python train.py --n_layer=10 --d_model=320 --n_head=5 --n_kv_head=1 --head_dim=64 --d_mlp=832 --vocab_size=32000 --activation="swiglu" --norm="layernorm" --norm_place="pre" --norm_eps=1e-05 --positions="rope" --rope_base=10000.0 --rope_fraction=1.0 --qk_norm=true --attn_scale=0.125 --bias="none" --tie_embeddings=false --parallel_block=false --init="uniform" --init_std_qkv=0.0365 --init_std_o=0.0 --init_std_up=0.0365 --init_std_down=0.0 --optimizer="adamw" --lr=0.00135 --beta1=0.9 --beta2=0.98 --weight_decay=0.15 --lr_head=0.00639 --warmup_steps=441 --schedule="wsd" --decay_fraction=0.671 --decay_shape="linear" --final_lr_fraction=0.0 --batch_tokens=65536 --seq_len=1024 --doc_mask=true --train_tokens=360700000 --steps=5504 --dataset="wikipedia_en"
MLP neurons of a small language model. Each row is named by its layer, matrix (gate and up: input weights) and neuron, and shows model dimensions 96-223. Each number is 128 + 24 x the weight over its row's rms, rounded and kept within 0 to 255. A neuron's up and down rows have the sign that makes its largest values positive.
After each neuron's rows, "fires after" lists the tokens most often just before its 100 highest values on Wikipedia text that the model never trained on.

L7.gate441 [128 123 101 154 164 134  98 128 131 143 157 149 145 146 142 158 126 127 105 169 188  89 148 130 113 128 106 164 125 171 148 127 113 120 143 108 136  97 117 121 129 124 156 124 149  93 136 119  88 102 126 119 104 140 157 130 118 107 171  66 133 130 136 151 106 141 143 133 149 140 170 132 139 120 116  91 110 155 122  98 154 168 116  99  95 138 142 141 104 100 154  73 125 167 126 136 165 112 106 116 123 136 145 132 124 174  91 106 102 125 126 119 136 138 104 110 126 139 119 126 153 166 108 141 124  94 142 148]
L7.up441 [122 136 125 125  99  93 135  91 128 125 138 152 129 167 145 165 135  68 116 133 125  80  87 113 109 140 130 152 109 133 115 120 120 140 181 114 124 124 108 139 141 143 145  88 164 127 140 127 132 111 121 127 138 158 111 133 113 107 150  75 157 157 158 134 148 137 165 149 126  98 137  88 135 113 148  81  87 159 124  79 110 160 129 139  95 119 136 115 165 126 128 129 162 167 138 145 135 140 135 159  89  94 178 148 119 124  79 143 118 127 134 145 124 159 119 132 157 119 130 109 132 125 134  61 109 101 132 132]
fires after: " |", ",", " and", " was"

L4.gate775 [127 125  78 160 157 106  99 132 142  99  96 129 124 140 129 114 164 129  78 137  95 101 113 141  71 139 149 142 125 158 141 136 126 140  72 118 160 104 180  89 152 123 112 148 110 160 169 139  99 129 138  98 146  77 176 137 112 142 137 100 118 136 139 167 128 140 131 152  98 157 185 141 104  79 142 151 137 164 117 105 110 112 137 115 163 121 130 143 110 142 151 152 130 131  88 141 155 110  83  88 116 109  85 137 144 160 165 109 125 173 109 109 118  69 103  91 131 141 127 103 131 126 127 147 105  95 194  83]
L4.up775 [146 164 153 122  86 144 100 136 134  75 144 151  88 140  94 172 153 149 129 136 110 110 112 140 109 149 106 102 142  73 103 117 103 134 124 167 137 108 153 126 101 135 162 109 158 100  96 127 147 111 148 129 122 108 147 140 148 110  78 112 135 119 118 117 139 120 129 124 100 122 133 129 151  99 173 104 143 146 103 104 138 161 103 138 134 144 106 124 129 137 112 113 119 165 161 151  98  92 148 113 142 153 137 125 103 147 103 133 114 132 117  95 106 158 153  86 155 122 137 140 128 103 104 111  87 122 138 139]
fires after: " |", " 36"

L4.gate26 [120 135  55 121 138 128 114 150 129 129 117 112 150 144  96 107 120 115  98 140 143 109 134 132 171 117  95 104  91 102 136 140 139 117 138 126 124 131 152 113 114 133 121 111 102 102 168 109 143 143 158 122 113  58 118 163 132 175 121 106 120 136 129 140 163 136 122 154 159 111 124 118 124 120 150 126 124 147 107 174 115 139 125 130  94 157 144 150  69 127 121 141 129 166 127  92 127 130 111 200 119 134  96 122  56 127  81 125 123 134 133 138  81 144 106 165 119 137 136 147 130 115 121 114 123 142 141 126]
L4.up26 [144 122 160 165 157 106 165 132 124 128 121 109  90 140 145 127 160 166 119 140  80 161 108 142 109 143 111 113 129 124 136 148 105 125  95 131 112 127 161 102  71 120 107 150 113 148 130  91  91 154 150 153 134 117 133 139 139 118 104 115 122 166 146 132 121 115 143  67 122 109 116 153 158 159 156 124 163 121 131 119 151 136 155 117 134 133  86 109 152  78 121 116 145 150 147 147 165 133 104 122 109 163  91 149 152 148 159 119 194 138 136 125 106 154 115 171 130 160 139  99 147 126 164 151 127  64  90 171]
fires after: " ", "-", "S", "s", " D", " S"

L4.gate773 [146 119 118 112 186 131 121 120 165 117 154  62 143 118 116 113 196 129  94 122 119 116 146 130  70 114 162  94 144 119  85 118 117 106 177 161 182 125 154 107 120  90 100 161  87 144 150 132 139 116 138 126 133 129 132 127 144 110 146 118 121 110 115 129 129 118 122 140 117 149 159 124 145 110 155 137 151 117 164 147 138 144 117 136  96 117 161 100 109 115 157 171  99 113 140 151 128 127 105 140 122 123 103 146 128 110 145 122 127 111 117 129 119 127 151  96 173 138 120 144 144 132 102 125 182 105 198 155]
L4.up773 [161 154 107 126 142 139 128 141 160 143 100 111 116 118 148 139 114 120 161 124  98 116 126 167 118 109 124  90  76  52 105 136 135 148 144 148 126 132 135 131 157 159 125  92 136 104 156 154 128 154 114 120 173 118 113  94 109 185 116 143 190 101 134 138 131 114 121 102 124 122  87 114 114  96 130 141 101 139 121 122  98 124 125 147 128 162 116 100 119 107 145 124 129 138  79 150 112 101 114 126 164 103 148 101 115 150 141  96 139 151 154 135 127  91 138 120 117 123 132 116 109 111 172 137 146  51 121 166]
fires after: " University", "A", " the", " A", " Championships", "U"

L4.gate645 [150 144  97 140 120  95 165  93 118 129 160 100  66 123 137 153 154  92 143  90 131  44 130 160 125 104 127 121 118 135 108 137 130 117  82 106 147  90 144 120 148 103 139 115 127 135 105 139 113 150 109 112 138 106 147  86  97 155 147  79 106 138 103 139 129 145 141 175 149 109 116 135 127  68 132 123  95 133 130 107 124 135 169 134  98 128 134 137 114 122 154 122 101 158 154 102  94  61  95 100 111 135 120  95 174 113 133 185 121 131 109 153 124 135 142 164 136 137 114 116 150 178 106 121 135 197 143 136]
L4.up645 [137  72 161  98 145 101 109  47 143  80 142 117 135 124 168 152 124 151 131 122 137 111 141 170 158 119 129 149 136 111  96 139  94 145 143 135 177 149 180 119 142 184 136 129 153 147  90 121 114 194  93 131 109 119 130 144 102 148 163 141 118 114 104 107  96  91 129 200 112 129 155 123 104 120 105 133  81 115 118 113 107 150 198 134 133 129 133 114 121 118 140 190 112 125 119 155 112 127 107  85  92 159 113 117 113  93 142 153 105 103 129  87  99 161 140 137 171 117 112 133 109 171 149 136 124 158 123 136]
fires after: "."

L4.gate21 [110 141 112 122 147 138 147 134 136  82  99 131 124 141 106  96 102 137 129 140 148 125 126  94 119 142 118  84 113 129 156 110 126 116 145  89 138 133 140 175 119 135 118  95  67  97 197  94 122 138 152 127  60  87 143 140 149 159 122 110  86 120 134 118 141 129  91 113 174 112 130 138 131 124 136 152 127 155 162 157 126 102 117 130  93 172 137 136 140 116 131  92  87 119 102 133 143 132 129 166 139 139  96 104  90 151 112 144 144 148 139 104 106 143 115 158  97 132 131  93 124 121 132 109 138 118 124 178]
L4.up21 [180 106 112 148 142 169 104 177  89 184 117 107 118 129 172 140 123 135 112 154 133 119 146 162 136 111  78 151 137 120 103 168 110 109 126 189  97 156 180 137  59 122 122  90 145 151 148  95 155 126 131 151 107  94 158 124 175 116 144 208 121 128 129 139 113  78 119 114 131 125 156  91 131 162 165 156 124 101 103 121 125 122 149 125 130 134 104 136 103 126 111 117 123 161 131  96 116 103 167 129 115 104 113 142 100 134 152 140 146 175 120 135  80 142 132  91 104 148  97 102 136 148 155 129 104 124  77 146]
fires after: "-", "\n", " (", " un", " "

L7.gate473 [163 127 155 166 166 169 154 140 145 133 139  97 111 108  99 147  91 118 126 116  97 112 148 127  94 123 119 175 107 107 107 160 105 192 171 103 155  74 164 121 156 105 123 129 103  74 112 149 140  88 116 129 112 119 141  69 169 153  99 115 111 141 116 162 113 151 118 114 134 127 103 139 107 113 114 120 138 128 128 115 157 140 111 115 109 121 154 145 118 105 120 107 123 151 125 140 128 115 147 168 132 136 157 113 152 165 156 145 140 124 102 104 139  97 151  92 150  94 161 141 136 132 146 131 157 101  87 166]
L7.up473 [146  99 129  99 127 116 103 107 173 135 143 145 142 100 123 104  90  82 145 154 148  97 126 163 194  92 136  68 134 100 120 125 127 159 150 140  83 128 112 108 133 118 164  60 117 123 106 144  93 129 142 109 146 131 100 121 171 142 138 141 150  96 154 158 124 116 127 126 121 101  90 143 113 130 133 156 105  97 155 129 142 150  77 126  91  70 116 113 150 114 132 108 177 106 169 158 146 104 118 143  81  98 115 146 139 139 153 130 115 154 140  90 121 145 173 155 129 124 145 146 121 157 164 161 141 146 112 129]
fires after: " 0", " 3", " 2", " 4", " 5", " 1"

L4.gate441 [134 131 128  74 157  83 165 126 143 158  90  92 120 209 146 101 150 169 129 168 168 158 119 108 158 142 101 148 121 110 130 168 127 115 132 105 126 143 162 141 157 113 119 109  92 103 174  99 103 151 140 133 131  85 134 107 187 176 127 110 129 127  84 119 107 173 117 145  84 110 133  99 103 100 122 128 108 156 175 122 123 104 126  77 107 140 153 193  53 153  94 103 128 137 117 141 106 113 156 169 134 121 161 145 115 156 159 164 176 111 112  94 123 131  99 118 126 142 156 150 105 109 126 141 150  94 135  98]
L4.up441 [164 166 126 142  92 142 120 140 166  97 152 106 118  98 126 170 140 102 144  93 131 110 157 103 134 115 134 114 140 145 126 162 127 116 170 120  93  95 132 119  84 161 102 152 137 112 126 118 137 104 132 129 157 132  93 109 120 109 107 125  96  88 102 103 112  78 102 146 122 126 126 139 140  61 100  88  68 156 123 140 146 140 103 130  93 132 130 150 109 142 104 139 149 140 141 119 145 177 116 113  97 120 127 131 138  98 121 126 139 171 145 102  93 116 121 153 181  94 151 104 121  96 129 123 117  89  73 164]
fires after: "\n"

L7.gate300 [147 123 128 115  93 164  91 133 120  88 145 136  99 165  70 116 108 107 107 132 104 103  82 121 112 147 103 125 124 115 158 111 160 123 127  74 153 134 152 144 144 127 179 102 100 121 125 133 165  97  94 110 146  88 119  90 122 173 108 153 138 139 101 103 114 119 112 106 167 114  92 142 117 107 152 169 117 136 151 113 125 132 104 119 102 123 136 150 134 162 128 130 102 141 169 113 111 113 117 143 170 116 149 121 120 168  80 161 150 130  97 129 182 166 110 132 110 137 199 131 134 114 141 111 113 141 134 146]
L7.up300 [140 138 147 121 128 140 135 115 121 144 108 158 146 107 161 124 124  87 125 121 126 173 105 143 109 152 127 109 110 107 132 100 160 136 119 112 130 130 155 122  92 137 141  97 142 147 131 112 158 113 112 162 161 104 108 128  96 136 135 166 130 125  95 153 136 103 112 135 116 103 103 108 151 131 107 152  80 124 128  94 126 143  96 143 120 120 129 149 119 114 137 113 154 166 157 125 111 124 133 131 119 110 143 125 105 112 104 107 157 126 116 148 130 188 113 109 123 146 152 118 119  73  97 104 118 105 122 137]
fires after: " (", " in", " from", " |", " In", "-"

L7.gate93 [154 153  91 117 126 153 146 142 129  91 119  78 117 134 148 104 102 127 111 136 154 136 157 146 153 158 165 141 132 160 164  95  94 135 145 113 145 138 139 123 107 145 127 124 138 145 196 166 137 116 160  96 130 116  99 145 104 119 104 110 160 117  37 120  93 135 122  93 152 130 124 107 149 133 113 141 123 194 149  79 141 132 115 151 121 133 114  96 186 113 142 100 149 125 155 113 124 121 149 114 139 130 158 114  92 176 118 118 143 136  99 145 174 129 161 120 147 122 135 117 114 123 126 106 132 156 114 143]
L7.up93 [119 123 126 147 112 105 142 124  94 131 149 138 153 115 159 103 132 173 149 118 179 114 117  71 111 145 169 158  90 141 142 106 107 105 140 118  98 158 109 124  95 119 146 123 140 134 161 138  91 156 182 124 119 155 111 131 113 120 116 114 152 141  76 134 153 123 123 104 114 141 174 110 146 122 101 116 108 156 132  65 131 135 137 142 112 147  88 106 179 150 137 148 161 135 158 141  90 147 161 108 132 110 151 135 139 177 142 131 113 161 142 151 122  75 187 127 162 131 133 137  91  86 144 113 122 112 111 104]
fires after: "\n", " was", " |", " $"

L3.gate300 [172 111 122 153 135 121 129  38 147 121 142 140 145 139 100 172 114 140 151 149 147 108 145 149 124 127 137 150  84 146 113 102 109 108 125 101 117 150 117 131 137 131 145 141 144 100 114  78  70 121 102 117 160 166 120  82  61 167 169  89 102 138 135 148 119  99 140 146 160 116 115 121 126 107 102 110 121 153 155 131 139 163 123 107 132 124 131 141 159 139 183 123  89 173 142 141 154 126 102 124 115 132 147 130 134 145 189 141 123 130 122 160 125 124 122 152 117  76  96 116 139 163 111 137 130 139 144 150]
L3.up300 [150 146 112 150 163 138 154  88 149 144 128 141  93 105 113 146 143 109 132  90 107 143 123 150 152 125 107 127 111 120 126  97 136 127  81 106 164  79 136 126 135 136 126 112 163 162 128 132 136 126 103 131 128 121 143 119 116 129 134 148 133 170  80  81 109  93 145 196 137 138 109 121 141  71 163 105 114 109 127 132 182 143  97 123 139 157 125 102  91 144 147 138  85 145 125  90 122  78 105 160  99 113 147 143  74 136 108 147 135 129 121 167 119 115 118 150 142 174  75 139 166 165 147 106 130 163  97 135]
fires after: "."

L3.gate488 [108 133 148  90 147 128 132 123 128 134 148 135 111 174 137 118 128 117 133 139 150 104 134 111 115  92 168 105 141 100  98  87 155 100 122 153 120 132 130  82 150 106 149  87 126  54 184 124 113 120 118 110 121 130 111 124 138 128 143 118  95  97 160 139 112 160 121 103 174 148 172 117 147 144 148 161 147 121 102 127 100 148 144 148 105 125 125 101 141 152 140 117 131 156 126 133 165 149 153 125 128 127  80 114 134 171 152 120 149 141 132  81 118 116  97 150 132 114 131 102  99 125  68  90 127 165 147 152]
L3.up488 [146 144 103 143  74 150 137 132 152 122 105 161  99 142 145  83 130 152 115 136  99 135 111 119 150  99 163  85 129 134  91 130 115 116 120 139 145 113 113 121  84 111 153 120 118 130 113 167  98 117 150 105 176 140 149 120  99 122 124 161 132  84 143 126 154 118  81 172 128 151 129  93 125 108 180 141 100 116 127 118 115 139 101  89 141 150  73 126 122 123 149 166 140 130 108 129 125 133 153 150 120 119  98 128 159 103 117  92 151 123 113 123 123 100 102  82 145 156 169 142 152  84 128 164 140 163 159 141]
fires after: " on", " the", " began", " November", " July", " was"

L7.gate309 [132 124 120 177  85 143 139 124 160 124 140 123 110  87 132 121 150 142 160 115 128 131  86 119 128 167 137 124 131 162  99 150 157  93 105  84  80  95 105 154 107 154 115  81 149 117 113 101 123  74 118 102  87 130 112 164 120  94 134  81 150 131 120 178 152  86  99 113  91 155 130 106 106  93 116 111 190 133 113 121 118 125 103 121 144 126 137 127 142 139 100 127 104 146 156 130 173 128 128 161 125 103 142 138 139 129  84  99 142 128  96 140 138  73 156 108 138 118 149 121  94 109 103 117 160 149  91  45]
L7.up309 [ 86 160 154  88 169 127 133 144 153 142 150 167 110 117 125 127 176 146 107 128 131 132 133 174 158 135  84 132 135 132 137 128  94 108 136 111 101  79 178 165 118  91 144 134 108 143 140 128 123  95 142 117 116 131 119 107 111 131 127  70 131 118 137 147 152 170 135  84  84 120 117 157 154 131  99 128 122 151 101  96 134 110 141 109 130  99 135 142 129 127 132 134 140 126 118 120 138 160 130 159 126 139 149 186 167 114 143 138 157 102 141 121 103 155 113 104 161  90 126 106 164 150 114  80 128 113 113  96]
fires after: " |", ",", " to"

L4.gate418 [122 139  91 131 122 132  99 119 118  70 128  85  76 174 120 131  79 135 148 120 138 121 156 128 126  93 128 112 114 135 139 123 145 122 204 109 113 106 163 157 131 115 151 137  78 141 144 117 111 117 118 104 149 142 115  84 111  94 123 110 124 128 112 127 109 125 136 107 136 121 172  99 123 123 139 192 119 163 125 149 148 146 125 112 107 147 154 148 150 145 134  86 106 109 121 133 154 129 140 117 156 115 130 164 113 153 143 105 148 129  92 146 191 134 128 183  97 141 111 157 124  99 156 165 112 139  89 131]
L4.up418 [133 130  83 154 151 144 141 140 114  77 149  94 134 125 159  93 105 127 149 101 107 129 157 135 133 119 155 116 124  98 116 139 107 134 133 124 136 143 152 135 142 113 123 141 117 166 151 159 118 127 111 129 130 146 155 122  95  71 125 107 140 107 137 155 123  95 148 124 171 170 165 183 130 126 139 117 128 140 135 144 129 133 169 119 133 162 113 126 108 126 131 135 131  65 124 168 171 139 115 105 139 153  96 115 138 112 106 132 128 113 126 138 141  77 184 170 143 132 132 106 117 164 126 146  90 118 121  79]
fires after: " =", "\n"

L7.gate376 [141 141 121 125 106 124 132 178 134 126  80  68 137 134 118 125 149 114 168 150 138 143 103 145  98 121 142 128  99 114 120 117 114 164 175 101 147  91 179 139 162 191 131 121 111  69 158 139 141 138 127 126  93  96 126 109 107 126 146 107  93 169 121 127  97 115 126 116 188 133  92  84 113  98  92 141  98 127 113 143 143 141 115 138 144 145 128 140 146 105 127 124 114 101 126 149 142 128 107 153 171 134 133 137 120 142  89 124 139 133  98 136 142 133 128 103 136  96 125 163 122  88 123 122 121 112 120 137]
L7.up376 [187 112 109 142 119 125 114  95  89 166 115 129  53 133 152 126 129 135 132 109  98  95 169 115 134 164 132 132 127 137  85 164  82 169 163 143  80 132 165 149 120 111 197 111 150  80  50 146  71 146 123 112 115 147 129 118 112 100 117 136  90 171 127 199 160  99 145 143 165 136 147 141 129 139 174  99 120 110 145 135 124 154 124 155 161 133 115 135 117 125 176 108  98 156 136 113 154 107 121 141 124  97 117 118 121 113 106 109 142 137 124 157 105 164 152  99 132 132  93  95 136 115 113 150 119 158 107 158]
fires after: "\n", " 1", " DF", " FW", " 4"

L4.gate628 [ 99 168 157 140 109 136 129 144 105 166 146 139 141 137 114  94 119 100 164 149  79 138 111  70 138  60  81 138 133 115 140 123 167 137  98 100 103  87 134 165 105 132 113 139 118 125 120 116 150 137 110  78 110 129 133  83 119 127  95 124 114 107  98  91  83 134 173 137 142 150 167 151 147 104 149 106 117 139 109 116 108 139 115 114 102  81 118 159 166 128 149  84 128 118 112 150 112 125 111 142 136 102 130 165 126 123 136 133 111 137 136 147 111 176 146 133 122  82 167 113 146 150  93 142 112 128 114 136]
L4.up628 [102 152 135 118  66 123 109 137 147  95 111 141 131  95 125  97 149 115 108 126  95 115 128 110 115 163 159  80 135 132 107  90 165 137 157 130 121  68 121 128 129 134 114 168 107 126 135 137 146 136 161 142 131 140 124 128 129 172 130 153 165 181 125  77 147 137  94 173 121 105 129 145 147 108 137 126 126 143 133 116 110 114 106  96 164 135 164 117  67 117 204  83 132 100 136  98 127 120  78 190 133 117 122  99 116 114 110  99 139 115 126 124 121 119 126 124  82 137 108  73 121 172 154 120 130 123 122 148]
fires after: ",", " followed", ")", "\""

L7.gate731 [134 163 141 104 107 114 107 185 179 146 174  98  76  91 102 130 149 114 136 121 142 139 127 114 103 130 156  93 138  94 117 121  96 152 147 125 160 117 104  93 135 134 132 149 148  81 110 137 150 130 144 118  87  98 132 119 111 170 163 138 122 131 169  91 104 103 131 109 106 134 159  87 101 137 137 163 134 153 125  94  92 136 110 170  80 145 155 136 102 132 172 120 132  94 157 116 122  94 123 133 130 164 170 131 132 144  75 108 157 180 142 151 113 155 140 137 157 115 185 178 119 114  96 111 114 154 135 118]
L7.up731 [117 125 144 153 122 136 141 157 140 118 163 146 118 129  75 159  99 195 137 139 100 120 133 171 150 127 135 137 146 147 102 170 112 125 136 138 169 122 118 103 119 123  90 151 139 165 135 123  82  62 111 127 135 109 137 114 157 114 127  94 135 133 115 145 137  65 132  74 122 146 159 143 131 122 141 118 117 160 145 173 119  97 113 175 108 160 102 111 129 104 144 128  91 173 109 145 134  75 127 145 158 102 124 136 122 143 121  91 133 163 157 173 133 133 135 126 114 171 120 146 111 146  90 137 125 138 141 104]
fires after: "\n", " DF", " FW", " 1", " USA"

L4.gate474 [103 142  65 123 110 129 141 114 125  93 143  87 114 123 193 146 104 113 109 115 151 101 114 106 155 122 151 102  78 123 146  83 124 113 133 129 123 155 149 161 124 127 109 174 147 116 101  94  89 143 116 101 106 107 177 114  78 150 119 137 149 116 162 141 119  97 127 155 176 104 118 123 140 101 154 142 125 139 167 111 142  84  87 118 118 151 126 143 118 109 146 152 129 128 153 122 201 127  83 151 148 117 100 126 171 117 105 118 122 134 160 158 116 114 129 192 112  93 127 125 145 127 136 155 117 117 103 132]
L4.up474 [136 149 138  91 117 190 136  75 141 112  98 134 151 149 149 130 134 143 162 113 119 130 149 147 133 164 203 155 101 105 141 101 128 115 100 146 138 148 126 163 137 135  80  90 107 100 134 141  85 139 110 136 129 120 126 103  65 152 150  82 120 127 121 113 119 129 109 121 149 165 137 168 155 127 147 155 121 126 144 156 137 106 109 119 162 140 114 120  90 133 159  97 145  59 122 151 162 107 124 134 112 133 120 143 123 120  97 116  86 144 163 159 153 130 155 125 154 134 100 137 100 166 160 123 128 159 130 144]
fires after: "-", ".", "\n"

L4.gate718 [149 118 119 146 123 143 148 135 170 136 108 137 144 161 182 137 101 118 142 169 159 150 115 156 139 137 132 153 127 106 164 112 169 119 145  92 125 141 131 132 129 128 141  79 123 141 154 125 134  83 124  78 130  93  77  98 125 145 105  75 118 116 121 121 148 125 144 141 141 126 169 137 158 111 142 149 105 130 110 118  82 136 114 105 166 103  79 148 144 177 150 139  92  62 146 134 138 186 107 119 113 139 161 127 142 139 129 127 108 115 121 127  98 117 116 128 134  69 106  92 152  95  99 139 146 166 145 151]
L4.up718 [ 80 143  92 106 108 119  77 107 108 162 117 102 140 103 107 111 159 109  80 135 132 170 114 100 160 148 133  98 160 122 127 114 147 125  91  91 134 145 151  97 128 127 129 117 120 172 141 181 107 153 120 146  94 109 124 134 144 159 121 123 125 141 176  95 140 124 109 155 152 117 121 101 128 137 172 103 106  91 148 130 156 122 120 165  98 125  87 179 112  74 113  94 176 117 125 102 122 114 157 152  96 159 152  95 144 116 124 126 143 140 122 106 111 176 112  98 135 157 140  83 135 150 123 135 153 107 137 108]
fires after: " ", ","

L4.gate137 [113 136 105 148 140 175 115 155 142 138 148 144 132 107 155 121 136 105 121 109 154 155 134 181 125 121 137 139  95 138 119 136 162 127 127  70 114 102 129 152  94 120 128 107 158 156 140  94 163  95 125 146 107 103 100 158 184 161 103 118 126 100 120 156 139 160 106 118 154 129 125  98 148  71 130 164 107 127 142 137  93 107 122  97 136 146 114 135 142 141 122  87 136 141 147 111  87 144  92 156 154 111 120 117  90 147  70 147 179 139 141 103 139  90 131 136 139 141 141 133 150  95 151 112 104 122 102 153]
L4.up137 [178 121 156 109 129 153  95 157 141 150 147  73 137 119 169 134 106 139  99 187 129 153 138 113 101 126 146 109 111 112 129 129 166 124 140  78  98 162 126 128 124 107 168 130 137 121 109 159 120 120 147  95  75 114 114 147 104 144 119 127 148 136 142 144 169 126 138 162 141 102 151 142 132 156 121 120 165  97 138 112 115 110 117 146 129 129 155 103  95  94 166 110 144 128 107 155 111 137 156 117 150 168 133 133 163 109 137 124  88 148 146 104  91 164 109 114 133 144  96 154 151 143 137 109 109 166 180 155]
fires after: " such", " well", ",", " in", " followed"

L4.gate438 [ 77 153  84 114 125 165 120 115  87 138 139 154 162 135 136 132 130 124  91 113 116 136 140 120 107 116 162 147 147 109 147  71 122 100 158 157  77 100 140 142 119 146 125 181 103 132 155 141 117  92 141 133 128 122 136 132 159 114 151 134  74 135 144 169 153 138 130 135 114 120 121 134 169  94 108 115 123 106 145 122 121  86 115 127 147 136 146 157  99 164 139  76 148 149 131 134 137 114 146 147 130 168 122  90 183 148  89 110 132 111 169 137 125 109 146 141 151 116 136 121 113 111 132 139 147 145 140 102]
L4.up438 [177  93  93 117  98 144 136  98 134  75 160 122 146 161 103 141  99 115 119 157  96 103 132 122 151 129 116  95  81 103 122 119 109 104 125 123 140 145 110 106 149 169 115 133 108  62 158 141 178 124 125 123 116 170 137 106 140 147 151 136  96 146 132 109 139 157 127 174 118 124 122 104 157 101 102 101 130 143 142 180 137  89 101 117 128 115 108 128 158 157 158 128 116 129 160 183  85 143 151 123 125 113 134 117 121 172  79 142 122  91 117 172 130 131  87 124 126 146 115  69 123 151 106 142 119 101 147 128]
fires after: " as", " in", " In", ","

L3.gate665 [140 125 143 135 141 148  91 164 143 145 124 135 139 130 117 109 138 128  84 151 116 129 157  83 110 146 120 165 105 144 150 124 149  90 122  83 101 127 143  81 144 131 131  99  96 142 206 126 120 100 135 125 138 142 145 149 123 131 133  89  91 145  98 196 116 135 147 120  84 148 119 135 136 127 104 145 144 183 138 108 117 106 164  81 147 119 124 122 119 131 149 138  90 138 144 133 111 149 122 136 131 120 116 104  73 122 150 102 140 144 111 109 131  87 140 131 124 113 122 139 120 157 147 135 159 122  99 149]
L3.up665 [141 165 167 121 102 141  97 124 115 156 155 142 108 147 178 154 130 130 136 118 152 119 138  99  79 130 135 123 119 147 112 143 141  64 159 116 132 109 137 106 112 116 155 156  93 140 178 117 113 126 166 132 121 185 164  89 150 161  87 137 134 136 134 170 145 137 159 113 105 146 105 142 163 120 102 124  95 157 146 113 104 123 125 133 126 131  91 137 168 178 176 154 121 145 131 154 117 165 160 124 133 118 112 118 134  95 137 110 143 119 139 122 141  91 137 112 147 147 120 161 141 104 110 108 166 117 118 132]
fires after: "\n", ","

L4.gate345 [110 142 108 127  95 137 122 147 118 170 152 134 123 154 146 136 134 184 135 136 151 159 143 107 129 142 132 156 152 131 126 122 162 153 125 122 162 104 149 137 115  81 163 123 119  72 132 182 129 125  98 123 117 115 118 141 149 125 113 129 123 109 133  86 105 149 202  99 140 141 110 124 145 130 152 124 122 150  89 161 156 121  96 126 141 166 115 185 117  75 128 130 157 133  86 163 100  73 138 159 153  93 113 112 142 131 115  59 153 125 103 110  99 112 105 123 123 109 137 138 167  83 133 120 101 139 162 118]
L4.up345 [149 133 109 117 140 150 128  98 109 129 138 136 149 123 121 130 138 129 139 135 106 112 118 103 150 142 107 126 139 110 117 168 136 122 129 128 107 127 147 155  70 115 110 154 137 158 143 115 162  93 115 121  64 148  93  80 118 162 144 168 107 142 153 121 137 171  86  90 109 118  91 113 149 122 153 111  78 113 135 107 125 138 106 128 140 104 136 113 101 172  94 172 153 133 138 154  86 130 120 176 125 155 168 112 102 177 135 124 178 111 100 122 146 117 114 126 102 108 150 125 141 124 122 108 107  92 108 121]
fires after: " In", " as", " in", " a", " at", " the"

L7.gate75 [119 124 122 118 131 145  97 170 155 144 119 133 116 116 153 109 136 110 168 165 140 154 118 133 138 131 119 155 148 177 114 123 196 135 127  99 140 149 132 109 141 157 102  81 134  98 146 143 155 146 144 103 152 129  95 168 102 135 126 100  71 108 111 104 137 130 124 119 131 151 136 122  85 125 130 139 108 156 165 154 108 160 140  94 167 182 127 142 115 141 140 121  92 144 100 146 118 111 116 120 151 128 111 137  89 141 121 157 119 133 164 133 128 142 105 122 154 170 146 153 149 169 102  93 169 131 176 136]
L7.up75 [119 146 117 107  81 100 130 125 149 131 115 125 122 114 118 115 104 133 172 173  90 143 157 114 151 150 106 153 100 159 147 132  91 118 137 100 122  92 149 113 152 118 121 132 103 151 161 163 146 106 156 154  94 121 105 138 115 173 129 148  93  99 138 131 137 146 139 156  87  90 127 142 152 136 106 107 131 138 129 127  94 127 123 193 140 152 159 139 141 121 168 105 161 137 112 144 118 151 128  98 112 109  99 138 119 140  96 131 114  99 119 123 121 155 191  98 163  72 131  86 104 137 140 130 124 135 135 158]
fires after: "\n", " "

L3.gate696 [142 117 157 128 126 156 125 108 127 138 158 123 131 120 102 131 172 157  96 111 114 106 116 116 145 119 137  92 145 121 116 123 117 115 119 148 160 129 169  88 144 125 105 111 101  88 156 148 151 120 116 108 137 144 139 127  95 129 131 149 123  98 127 108 124 127 147 116 123 179 114 126  86 143 108 167 125  86 168 138 125 143 151 177 127 167  80  83 112 113 127 117 134 172 110 128 132 127 131 138 126 118 106 123 150 170 151 154 151 115 152 129 147 127 129 104 203 167 134  77 106  81 106 121 108 123 170 125]
L3.up696 [148 134 138 118 159 109 135  94 117 132 103 127 131 114 155 126 118 141 151 138 117  82  84 115 112 123 108 133 100 130 168 119  85  98 159 138 118 119 125 194 145 137 135 161 123 119 126 108 125 130 133  92 161  74 152 124  91 137 163 140 161 114 131 155 127  94  98 106 136 153 133 134 138 160 152  97 134 153 175 124 107 117 124 142 122 154 145  99 104 151 125 129 144 121 109 199  70 143 139 161 105 148 151 154  97 149 108 146  94  99 128 151 144 163 162 137 153 159 154 136 100 143  98 109 108 115 149 116]
fires after: " one", " A", " the", " a", " was"